Weights of a small transformer language model: 13 layers, vocabulary 32768.
MLP neurons of a small language model. Each row is named by its layer, matrix (down: output weights) and neuron, and shows model dimensions 368-495. Each number is 50 + 10 x the weight over its row's rms, rounded and kept within 0 to 99.
Before each neuron's rows, "raises" lists the tokens whose logits its output raises most directly, leaving later layers aside.

raises: "):", "\")", " )", ")\"", ");"
L2.down1529:42 62 43 60 25 40 45 56 56 28 45 67 57 46 41 38 48 63 39 58 46 37 30 51 60 45 53 55 19 47 41 41 45 33 57 71 64 48 38 66 40 34 59 39 67 69 44 50 49 56 37 33 42 26 35 37 56 52 49 61 35 31 53 54 49 58 40 61 76 49 56 54 50 52 37 53 51 42 85 52 56 56 44 39 45 54 38 64 53 42 56 57 34 56 52 25 49 60 50 43 43 41 50 51 50 52 48 58 52 44 46 43 51 42 72 72 46 53 45 44 48 49 55 45 65 56 63 50

raises: ")\"", "”", "”,", "\")", ")},"
L2.down1415:69 44 40 40 47 47 69 54 52 52 31 53 47 48 37 45 57 51 62 50 59 42 56 45 55 54 59 33 32 46 49 32 51 41 51 63 57 46 46 59 19 32 50 53 47 50 44 52 55 54 41 46 61 26 50 58 61 38 50 43 44 41 39 41 44 52 52 63 64 53 46 45 49 53 43 66 52 40 47 39 65 39 47 49 54 48 31 49 43 42 59 65 57 47 49 42 53 49 41 49 52 38 43 56 55 43 47 39 53 47 55 52 50 52 50 49 53 34 45 41 43 50 50 39 38 43 58 53

raises: ".", ").", ".\"", ".)", " |"
L2.down450:63 45 44 57 52 47 38 47 54 48 53 37 65 24 55 46 37 51 48 39 27 52 46 52 45 53 53 59 35 53 52 39 48 64 62 59 37 52 42 27 61 57 44 42 50 50 35 25 51 52 45 48 43 48 49 65 42 53 49 47 44 58 57 66 46 51 51 68 51 39 49 51 49 37 46 33 35 53 55 60 57 49 45 43 57 63 29 46 53 24 55 68 66 63 47 70 56 47 36 63 34 47 46 57 52 55 50 48 60 55 38 52 60 43 50 59 47 53 52 55 52 51 55 62 52 43 57 47

raises: ").", ".).", " etc", "'.", " others"
L4.down1016:51 54 52 51 48 50 41 46 59 52 46 49 55 47 37 65 58 47 58 56 26 45 40 55 51 54 44 52 48 53 44 71 24 64 63 52 47 52 48 77 37 57 50 52 50 48 53 53 58 55 58 50 46 54 49 33 56 47 53 45 50 36 32 73 42 61 53 56 60 31 46 54 60 39 51 40 50 42 54 63 43 56 44 54 51 55 32 43 38 37 58 58 47 63 51 49 43 47 35 55 36 50 57 49 63 53 50 43 58 27 41 41 53 50 50 62 27 56 60 45 57 66 37 57 63 60 47 70

raises: ").", ".).", "\")", "\".", "):"
L6.down961:65 52 35 61 50 51 23 60 58 43 38 64 52 58 43 42 51 54 49 53 45 44 52 48 38 59 49 47 45 54 68 51 45 53 60 42 71 49 32 59 40 37 60 50 35 47 50 43 44 53 64 44 47 33 49 56 45 60 62 51 56 38 35 68 39 36 48 56 59 53 43 49 51 26 64 46 38 58 40 38 44 58 55 28 57 60 46 37 48 51 55 72 47 57 53 52 50 56 37 47 56 47 54 37 51 51 45 60 60 42 33 52 47 45 54 84 45 53 49 71 43 70 55 61 43 49 52 46

raises: ").", "),", ")", "'s", " do"
L2.down930:54 62 41 70 66 57 47 55 62 40 35 58 52 38 55 47 41 60 56 41 35 31 32 41 57 49 67 50 44 52 42 44 38 45 64 69 55 42 39 41 49 51 60 66 47 51 54 29 61 50 41 47 41 45 59 57 44 50 39 53 37 52 58 43 44 47 54 58 43 59 53 54 51 42 64 37 28 40 79 42 38 50 47 39 42 53 57 38 54 22 59 63 54 64 55 41 52 53 56 49 46 42 39 62 62 43 46 33 73 50 54 46 32 62 49 54 30 44 54 38 70 57 56 60 46 66 47 43

raises: ")===", "}", "]", ");", "):"
L2.down161:41 41 30 76 36 56 43 53 42 44 58 52 55 49 59 56 57 51 48 55 40 37 47 54 31 43 58 26 27 40 59 53 54 52 52 48 32 32 48 56 59 55 73 40 68 44 39 23 41 60 48 30 47 27 56 59 44 60 46 50 52 26 47 41 50 62 42 71 57 59 52 47 46 58 43 30 37 42 43 50 60 40 35 56 55 43 51 41 51 32 57 52 37 46 37 56 55 35 53 62 49 48 57 61 49 47 40 37 76 59 57 46 60 43 55 61 54 55 56 45 53 32 52 57 54 55 52 41

raises: ")\"", ")", ".)", "),", "):"
L2.down1129:50 52 42 56 29 52 49 38 65 47 44 44 52 57 49 53 42 55 51 62 46 58 56 55 54 54 58 59 49 60 56 52 41 52 56 63 41 40 48 66 38 34 49 41 57 47 46 53 70 50 49 35 42 27 53 47 46 52 34 50 50 50 60 48 37 54 48 74 57 65 52 51 57 60 67 44 50 46 56 43 33 45 60 26 46 58 35 43 64 68 41 60 54 49 47 43 50 46 51 53 54 48 55 45 64 47 40 52 60 53 62 52 35 29 55 51 51 44 50 37 46 35 48 49 49 57 51 48

raises: "\")", "ness", ")\"", "”", "°"
L2.down31:62 60 36 48 59 58 44 49 48 62 49 40 50 49 56 37 52 57 54 54 61 49 52 49 48 56 61 78 52 51 58 49 58 47 53 84 47 39 37 58 38 57 53 57 48 34 35 33 64 51 32 39 63 35 39 55 44 40 52 38 53 60 46 59 32 31 51 37 58 58 44 48 35 66 61 44 49 57 47 62 43 62 38 50 54 52 52 44 46 54 45 56 50 63 54 53 48 55 42 43 64 44 55 54 56 55 45 44 48 51 31 62 43 39 56 64 61 40 48 61 44 41 47 42 58 62 68 57

raises: ").", ".", "\")", ")", ".)"
L2.down736:65 53 39 61 50 43 45 66 60 44 50 61 47 29 45 42 44 49 42 59 45 52 31 49 50 62 52 39 25 47 58 64 61 54 54 64 56 35 37 41 38 48 56 50 44 49 61 27 48 56 43 47 45 34 47 52 54 52 42 52 30 50 45 58 25 39 47 70 48 56 46 61 49 49 57 40 42 61 61 55 49 54 37 48 47 47 51 41 55 44 56 68 47 66 52 46 55 24 43 52 48 36 58 69 53 50 40 42 64 61 53 62 54 41 54 55 28 51 51 54 45 37 46 53 56 68 44 57